Part of a small language model's weights.
Size: width 256, 8 heads of 64, MLP 1024 tanh GELU, vocabulary 4096.
Architecture: LayerNorm before each block, learned positions, biases.
Training: a variant of Adam for these matrices, 737M tokens.
MLP neurons of a small language model. Each row is named by its layer, matrix (up: input weights) and neuron, and shows model dimensions 16-143. Each number is 128 + 32 x the weight over its row's rms, rounded and kept within 0 to 255.
After each neuron's rows, "fires after" lists the tokens most often just before its 100 highest values on Wikipedia text that the model never trained on.

L7.up296 [102 120 148 110 141 145  92 124 147 124 135 111 148 114 122 138 102 134 114 104 146 127 155 163  95  66 129 125 112  91  85  99 110 109 119 152  98 133 158 150 142 162 109  62 102 135 176  93 161  60  90 175 149 126  72 135 112 186 117 129  93 151 156 118 101 161  69 174 114  84 133 144 106 114 102 138 142 172 126  78 187  90 131 124 105 177 182 169 112 106 145 169 152 127 116 142  95 106 134 145 211 145 147  69 141 119 161 104  75 114 155 121 130  90  66 195 146 134 135 195 121 148  83  99 148  95 114 104]
fires after: " |", ".", " |  |", ")"

L5.up395 [ 96  45 168 110 118 148  99 170 163 136  89 112 137 166 142 145 134 137 137  87 101 131 128 135  89  66 137 115  81 141 196 117 203 141 128 162  81 115 129 131 146 192 151 157 164 128 192  92 117 133 126 130 129 121  48 125 142 172 109 109  79 150 133  65  81 174 104 160 135 170 121 114 132 178 145 150 143 112 147  48 182 136 144 123 148 115 122 100 156 112 130 151  71 155 128  98 152  96 121  99 102 166 136  95  98  74 127 119 146 137 104 131  90  76  80 166 200 124 168 110 146 102  91 112 124 103 153  94]
fires after: " b", " t", " r", " c", " p"

L3.up66 [127 121  98 136 141 106 144 112 139 144 143 156 102 114 111 168 126 132  64  86 125 184 136 150 118 114 121  97 165 112 144 189  87  84 142 173 160 146 148 167 127 156 153 135  41 113  81 136 145  88 111 153 198 100 131  94  36  83 112  84 139  86 139 124 106 185  66 112 137 127 138 137 113 152 158 127 145 109 148 199 126 150 132 124 106 141 130 137 145 115  99 160  90  92 116 138 159 131 103 123 101 152 167 135 134 162 127 129 127  30 174 109 165 116 139  89 142 132 120  90 211 150 123 174 158 132  99 128]
fires after: "\n", " |", ".", "\n\n", " |  |"

L5.up829 [ 85 131 165 107 166 126 146 122 151 122 189 121 162  95 127  91 119 129  95  50 161 107 138 179 124  92 107 117 124  96 143  89 135 121 141 133 135 122 126 149 133 186 100  93  97 117 170 117 186  65  97 113 173 109 100 129 140 203 154 170 117 125 175 141  73 186  78 167 117 136 150 119 118 119 123 127 190 140 101  67 174  93 174 131 108 167 168 186 100 132 131 153 117  96 107 162  54 114 133 138 180 143 150 123 108 118 131 120  92 119 136 117 144  83  97 213 151 135 143 146 178 168  80 138 129 119 152 112]
fires after: " |", ".", " |  |"

L7.up355 [ 81 146 141  75 100 140 144 144 113  93  80 116 181 116 144 136  42 120 146  84 197 141 182 169 149 129 158 171  51 124 108 108 100 130  83 116 138 130 123 160 144 143 132  80 116 146 134 132 155 135  83 159 152 104 125 199 171 159 109 154  98 133  77  97 117 191  82 170  85  87 169 125 133  95 158 103 121  84 145  92 199 161 136 138 104 169 194 205 140 128 141 131 154 102 177 154  89  62  82 148 214 159 136  99  76  91 135 156  45 129 181 123 144  53 109 192 128 113 176 178 110 120 102 117 170 102 112 101]
fires after: ".", "\"", " |"

L3.up775 [134 133 119 141 160 128 160 128 130 117 175 172 112 136 102 147 131 133  91 113 133 170 137 173 111 127  85 117 117 125 161 175  89  82 124 137 155 134 108 155 132 132 123 127  76 116  92 125 123  82 132 156 177 131 147 104  42 104 121  91 121  87 130  76 116 208  29 135 114 113 165 124 111 201 133 126 149 109 160 135  97 147 138  99  60 152 112 134 149 112 101 178 101  83 149 151 135  92  73 118 136 129 163 138 174 166 120 141 109  51 161 115 166  93 151 102 117 137  92 100 184 166 122 185 172 145 103 137]
fires after: "===", "==", " |", " ===", "\n", " =="

L7.up668 [127 138 172 116 119 130 165 111 163 112 106 173 176 105 155 115  92 108 121 132 132 125 157 131 116  74  99 167 127 122 103  90 117 114  93 147 155 127 111 174 133 161 114 119  94 158 171 100 172 116 109 178 166  93 103 182 184 191 167 140 136 114 118 137  54 145  94 121 112 117 157 127  94  78 107  60 170 100 123  50 172  82 154 182 178 177 145 142 141 101 156 140 141 102  91 121 104  85  83  99 187 124 198 154 113 116 155 157  68 136 154 135 148 127  67 164 158 113 166 158 126 139  94 116 139 140 146 121]
fires after: " |", ".", " |  |"

L7.up771 [115 116 159  94  93 138 115 122  90 110  97 154 207 106 130 149  63 153 111  76 169 118 149 144  93 124 145 106 128 135  97  57 115 107 128 165 142 118 111 154 124 173 114  51  90 143 143 113 177 129  98 131 122  86  83 120 124 189 121 134 116 134 132 112 105 163 107 181 133 126 127 141 117  92 103 149 129 156 156  77 176 120 136 154 140 224 214 201  72  96 126 134 183 104  67 136  98  92 139 168 179 125 148  90 161  91 184 119  53 115 179 146 129  90  70 147 143 109 139 203 121 110 108 106 163  98 151 116]
fires after: ".", " |", " |  |"

L5.up1006 [178  95 111  82 138 109 133 155 123 134  98 156 162 146 124 135 149 128 134 131  98 149 115  73 128 112 144 109 113 114 156  34 194 122 148  69 136 190 148 131 107 184 159 188 190 139 103 121  98 136 143 208 110 136  87 163 168 146  94 118 122 109 170 156  84 128 122 118 116 117  95  92 152 183 105  79 190 110 127 126 131 161 123  53 171 105 138 143  85 147 115 172  69 157 123 162 151 159 133 107 144 110 163 108 124 104 142 132 154  77 117  90 153 124 116 188 111 167 156 140 158 110  66 119 110  66 121 148]
fires after: " d", " t", " p", " g", " c", " f"

L7.up833 [ 99 120 149  89 129 154 141  81 154 108  53 172 165  95 152  90  84 129  98 101 183 134 127 177  76 132 127 140  95 139  68 121 124 119 140 137 172 114  90 140 131 176 111  74 108 183 170 141 168  91 100 175 144 139  98 148 148 163 150 133 144 113 117 114 104 161 128 123 133  92 186 117 103  75 128 125 191  95 170  72 205 113 133 139 176 195 185 150 147  51 119 118 133  97 110 102  92  95  74  79 154 115 203 168 113 111 138  85  83 105 136 136 124 109  98 165 147 101 114 172 123 109 125 103 150 180 122 126]
fires after: ".", " |", " |  |"